From a checkpoint of a small transformer trained on Wikipedia.
Size: 12 layers, width 224.
Architecture: RMSNorm before each block, learned positions, capped logits.
MLP neurons of a small language model. Each row is named by its layer, matrix (gate and up: input weights) and neuron, and shows model dimensions 128-223. Each number is 128 + 24 x the weight over its row's rms, rounded and kept within 0 to 255. Numbers have three digits each. A neuron's up and down rows have the sign that makes its largest values positive.
After each neuron's rows, "fires after" lists the tokens most often just before its 100 highest values on Wikipedia text that the model never trained on.

L8.gate80:141099160139138149116108087184142138184145157105134121116104120094135128127095142130135142123119145170090090138169131146143133139159102139109162126095157101099117114156112101125146130119191138155117105103106150105096129139108113134138097104090177145115164122151145055139146121110155158089
L8.up80:106100115134126155140110129085156122137109151130122135124156126109120108149123138127125155118145154122141127063125100144143137112116104135135147107166129055136142089121111134088112156059112158114170123105118134144097122135081113156149154084107167125173121105139168153137115111148124125146
fires after: " ar", " Ar", "r", " pr", " Pr", "ran"

L8.gate398:135120109114116147146172122130143153166123112126122165116154160148122101157138118125097089088113123129117106147113115125082112132097114133092127107114189118164156131119144112118132103160092107146123152117129113150112091103144101121105118107146136144132130154152128127132129125160178147093
L8.up398:096113143136123123141102081129117167150121106156145137100087124167113122129093166097091134131137125157140036163165092109099108118135111129138125109139120134092137127118110142105141104134122135136142153144129149140097105122126119072150139103116140159125133119088131154099146086130148110134
fires after: "al", "ol", " A", " Al", " col", " pro"

L7.gate136:131104113087143109069108126125107101135143125158114114129113098165118112116136107133117159117178174125143124164127134110132138128130149110140080143145089111097117145125109100126190172099177165146115147112107117167144152143084163117116140127131080129140066123133138126116149122159116170198
L7.up136:153165166139135147149120112121118112134109112098138091129093117130115170152143147137099102136106153136167145093072125153119069115171150104108141129164119093100139109107130104118137085134133136171090118105128134120119180079114151135119129127076118131134097131153088110173167111117111148096
fires after: " ", " con", " ex"

L8.gate428:135118105112096153104116131156144107159102105113153098144161116085102098115105122161149109133125209132085140148131144160103111136147144112128140114146122122145135130135156133095148128129145121161152168165135142156153188154119101128133167134095116179130112116147138104138162169122107129118
L8.up428:153128150100133136176126094166114140156101127093115119127127143133071133163142152087137119101141166150132155149105140092092112164108127158141100087133115148116132132080121088165125109112111154104120144120109127138126182067114102138099100114119119165162125129177145140134148162111102117122
fires after: " the", "ep", " N", " Ch", " em", "n"

L8.gate17:124139145102168138128145126074120099143144109149094146121128106148123150090153123156119139134132130103098157100124082112107118132130120107123137161123081108096122175119137116142131186115116085162163150082131120137121154114133119118121140136098128120118114167035111072100105126112152077128
L8.up17:145119140140154120096123128121140093116160085120116105103132114142078123131115138113129157110102144111136137101099047133143136114144159089139125131098126121124089143111153131133168151096135120115121156095153130136124118128103070128142115115117118130104102135082107109124113187087109152135
fires after: " f", " v", " c", " t", " ind", " inst"

L8.gate101:121143127122109118114197149111114129130144157149097143152111132105106114136113158150160111075179092133152091142128098156160142162149158143089140126169121146105157130142134124120129091122070104117138179144099176134118133163085119120143127155127146094114139087130100158129133125090106116142
L8.up101:142127136110139137139176164128123113163153180146123154089142128139135119135114161128107094118146154127148143149116104133129116146133165117093147151138156150130125137097108113128136103155063101159166158121134160115126090092122146133097118185116119144080108108160093123088131128099173152126
fires after: " S", " N", " Pre", "at", " I", " U"

L8.gate385:098108150109134127114140135124129122129095127142120114118111075160105114120139147128123113090120103125112159077165166119137155131131170138093090132157122124068141137168119108136114096068122139092105108093144123104153116121105104083123113153094170112139119131159131130090139113115110135128
L8.up385:127126123135079098150169101152122156160120111134146143103108125133152136109163150113121132133145125134139136112102106110108141123091144101153169130137126128153131103117162165221124119105126179126159133126129159132118130140145138127120079118107117119100122140105156142136143121119096110173
fires after: " B", " H", " b", " Bar"

L7.gate339:102111141150143141111116118106147149132137154154143151167130146096144093145133098139158166146147121086104149146177132116138166080159110109119120150087122135131110133136094088105150149087135123132110113124107160125151139153119136144123168139155137106120096122180174131141116113141141101164
L7.up339:148106083128112146151099136107152132103165110088140107146119085136158130113129123121107139114149139122088097122145095168139148106105140124132146131137102145136152117144152131090112129149129191110113131129141166136138136099126098162130145106186120149136151059150124130124138119132125103089
fires after: " R", " r", " b", " Ro", "r", " st"

L6.gate163:108144091138098090073134132101149102127084128130078136123150119123127088160085135130150119052140133121122120091146135098103174174128182147111109146124147128112115171149151125138142099141139110128113105124123104149129113127121151114134102112104121122092130150152131096086134119086109141125
L6.up163:048129089129128109083109166127104129124122096134060100116144113113144115147123133121120078084143140137125124113131136106167119130162088119160120144117192134150145205127135133113154115137112125154121127148134103103103126114150117091150116125115159117148099134150160145148125106141113157215
fires after: "\n", ",", "0", "C", "ent", "."

L8.gate230:135151161128094144127120160088122125146134138136104101126104115147116167147102169165114111088131103103143151131078127122129156162134095120151169171119140153126131168116124113129090145144065147180129164156148125145101104142130128095116150143092125130158148112119064106138141137113136111112
L8.up230:091130165105110084110126107099159125150168135130105138115154108100135131123080152164123121142131151116128098132125139165113127141126150123140103105100145137125156124117124102092140110108167102173132106119162119138140125127138144115115094138159150097104092145192144102088128150144100158179
fires after: " V", " c", " ind", " C", " v", "c"

L8.gate412:115123169104159122143100082138127123132106149160122060119174160108139093109178150142130126146091153140079154103101159113084070116136147128107130121151105126177136107161114103123138098141148151092099126096127146167139094125128110147133144145153147143122132124083102148150101124120119134113
L8.up412:114108160113076122103158124108109124131131121106117127151095135121099126111123156126182121132116122083099148107132118130132151167123125135106138122137136129131143123117152129179139169113073073148141081104143169163109087152136065126104111126126106132127131138109132160151090107126121101121
fires after: "N", " F", "C", " C", " W", " B"

L7.gate310:111125116129126106129110129137139168150140108116110130187071063120157125076120156127129140146100159144122105081152107113107119120124146108140148152118125142138121114144149075155131096100142144114115119121087156124148124142138109122110115108122129142128123186108096124114076133101130121155
L7.up310:138112109131105169096099136121153107152152138134070087123106072144168138110106156127111133130119147120088114127155141127112115142129136166187130104148119125143133109121170078106158137118141156116084078143146155135101178119150111135116118160107126133141124199111139144119096143167108110133
fires after: ".", " B", ",", " L"

L6.gate334:120125117120098129103098106106118108112112169143081119134144105127129099103148141123171123104102095143095140101166146098106090126121149122168089129114095103116134165157171115117154117124088148121131103112134118157123141140112150132158095126134112149164102182112100120134127129123142110152
L6.up334:145123103123124122097152072110123116135113169114114117111108128139135125114155124114150144074115114156092163126178116088108128118155162131189101144129118121151129097147176145143129123148091161127106161139125095144116147122103092134123088116132099129211080178122121139151086109133088141195
fires after: "\n", ".", ",", "0"

L8.gate342:129120141120122132120109150080126129124124125136098146121135150149099109164150072118128158110128130117092084133150178142155124114122126145117156138116124145123098145102137121123108125159121146153112133118142109135086091146151080099149182132160152122151157088121107084111153130125117092125
L8.up342:129138143124094146106138077120134147114134115164183182114142087102145132113142130147128115127136112152135148146118134150127143092133139148170122077159061143168110116092188152111147096113087109129139136125122151128132118094163135132125145145122146089132072100168144152126111109163118145132
fires after: "ut", " In", " in", " T", " int", "p"

L8.gate406:119111138115130126106103103099124174156089110131109128116144140107155075119122127134109130130132095120128146171116117151128114146176170138105137199109124115111132114158120139143134151093107141170056160110123129147118092095117116060137127127107107115110111180099141141135119105127085091152
L8.up406:090200089065174101168143125175134126137120124083115122149152121171120135177161104171113130116101121146145093089113133169136151116141094113110137086161099148117108108137131117125110122103115141115138089155099135111107176143100115133094158108149134105125157141142141136160119167078087133140
fires after: " M", " P", "M", "P", "p"

L8.gate408:159127101148106170138114090126123132090132126170155123116109099134064110132113129123110132143144124147174153118130097134128117160159174160120103098172149095114140103124134121161109117160136129106151164113137117119144116131131106094156112099118117136151099095164135092140112129126053093118
L8.up408:131095134157112133179099116114121135108184125197135135102110141119138137101124153139123113181129114155141155097117072132114081142133141129138145117096149139104136125137147126163119148163144150127115081118131120100136165149184113081153082113153143144095119159128130140077107193129096118084
fires after: " B", " b", "um", "B", "he", "y"

L8.gate208:123123122099118121103152155144120112108131151139124143140138156143097040159150166134120117146123129111105156165147142145092132169114147126098157193122104092114127114136130101103151097125095134118124153138112151131126108116108109085156145124114145133137095117094120153121151135136120081126
L8.up208:139092131134136140178143124105101124071121140123127109144103163136123094096135098112130131152140136126097123136128111141105142149109114129129126130109142126155187118118144128175107147112098135125095113130134132125122118155161122142152025109157124117109124120126175181125107143139140122130
fires after: " r", " R", " F", " C", " f", " Sw"

L8.gate215:106076102111126150143105102089112096105155130137133137138140141100148099107093115132141155126106114105106071108137103147074124122118157183126121149096116142126134114108149142105128120125122085148109103119171119129130144132115102099123154188142157102154090148121152092127116151141161123166
L8.up215:113187121097127124111124138149128105155124128149138097124110140120115165140099163144134134138137145134102138155123112113102116148137153120177135136105112129092098112127168128159154110116179140114117151097121172188120101139148138122161141091136115113098121122085117130163173100128115124204
fires after: " t", " c", "x", " p", "p", " pro"

L7.gate72:176152161119096145137123107119135077171127145151099138091135126115126092144144132143133127134130097146103107102126139137113103097132077107155104159141171152140108073121101128110140122111160140145144139164129103109098112122150111096102189108150102119114147140080122127150091100130127060172
L7.up72:160154196124130096130084132085092101081115119144137115130083090107137123150154133134111142148095148126078141117158119153148089142123116124103145136128123135112127104099126144140106120125122113152104106134100123147094119109143102111138166146132137148112146143143101106194115174077122061145
fires after: " P", "P", " Championship", " p"

L7.gate254:178159148147050124103110122140090150134140113114156096124122141140129126141110117124124131111107174133107131174120148129130126141134164139078164117141124085182101130139114127129173078141087149119125166144103136120140109101120078141103108153115159126169138169163122164152134144108124146130
L7.up254:157133163113087121153174134096109128144094171151099104119154066149135154128125139151132120103164169156082077142125122096132108135139083131149150104125116112127149166104165135097089099130118114169125141161110157118121157119092133153097159128104109141131137137140128164159096141119122175117
fires after: ",", " U", " I", " N", "–"

L8.gate229:136090107115109157133088134124119095112128115145171147182194169082119120155160142129160148131120172131113155099137130167111123126117160125134137125128158134116130121134143141111129132113136115144107130099175107110129141122120099102128137138176104125116098065119122119122139133108152123092
L8.up229:146090138128124145173118132116112123132121122094101147144088126143116122158143140135110120102116112098093139173141141145124182119143143166134137095122107133079117107152095132122132147123078092089127136111120124119112106110094135163123113151181080122165121103138161106144067122120121105135
fires after: "st", "est", " r", " st", " sl", "l"

L7.gate17:143108110104076071129145158121126133125150163108183118125093170141128111135138118096135115179115168120075121158149157136127134152099118119095165122119113158121178124096178150141164147099132141102139141115134123114145132139114070127132103119137111133149148149063127160152059127115138109133
L7.up17:121101097112101090117141160127133110139110099121111160123113173130116168128106107150131141146096122115074110144153110165172124134125134126143127128173118117118149125127175131170124137102132167135170157083126139113101117141128106105074135136190115109142125109082146130152066124133170115113
fires after: " L", " H", " R", " C", "L"

L8.gate131:175122092093120138117128115154145123115142119166143165115109074139131101123082156144110153171207119112138160120125077105155125142138104136138093082108125166152168117140091105123089126116132144120138151093128165102156125146073121136137127102120162154106097167120127095140122134152087133169
L8.up131:090125134136148111125094154100135151159135103145131115125090098144122129148106114144142134149127144118087113116163087159122186152126105124127131111149102136161130100101118113128135146107194153125121139121140090122128150162129098117168102155184144119149127113118140143160119169115115106127
fires after: "o", " Mo", "e", "re", " gu", " He"

L7.gate225:119160122123164108104127135147125111159079133149130126179148126139128135116118103180111184105133134131119074145163143121107143124151110129102123144104138163192143128098097089093163137120166188113104136098133097153132139087111110118110154123140096099150092141133177096147099107122128127155
L7.up225:121173130131141136094152100125128099122188170118102127161156136157172100137128116112151128113080126129169135120143127113139125120083135124090145163125136156122142133107139107059137130120148142102104159125123091155148097076118143081075119175119127131127122139144167097127147129112130100112
fires after: " con", " in", "gr", "pr", " sub", "ab"

L8.gate382:121132113129126130153139111110133069141157065140098131155100117129145116108149135143116136121161163171134120154131119075135104130137184131167081147124130099143121148183134103134154120122131135101123111164131181144119145140138110162142139123124128119139146138070102104133121084085106113126
L8.up382:105111147101126094129135156148139095160112114123121107095107149070156099126146111138158119092146132118108105103136152152089095113154138131145161144166121099126143146128132142082097109126085141125120142129118130163135141112176152147105116133123113161157157119171126151057148120145103163157
fires after: "\n", "."

L8.gate238:156107129107117079064126140124192157147151136137111087155165113129128079180113137122140120143123166135135132079118110103106121102163146137125132160085120130124083131124192103115189101145141141125108148108137105141124149167122147120101145129081137136120109093138158115146160115160159116144
L8.up238:124146138131117127079160138149151121127123104105135102154155096131142165131096096128135116115127129158167105129114090142153139130125143128132146114161147083080135122130125110193174125165144141119126130108126096133148110103131129130123132144088116101151140119176139120128148106106099108117
fires after: "0", " comm", "th", " mon", " part", " World"

L6.gate281:131147131088147119145130094139115099162118098137166108155128147131144156099141128095142139127129093180132127154126110163131137111106138139146145174169103133163127148130137130149159137105154161143103187137113154161145166134125124113139153166118089137153120155121131134139105121143133142186
L6.up281:122133181130143142158153079125110106110095108138117088143137143102143121127148128092189135142106112118129170132131128144163132115102115119172118128149096128129171141099151132151114123093093143119128153120108155129135149146110111108118144140099125121114129177162152114176136133089127137161
fires after: " ", ".", "2", "ame", "\n", " Year"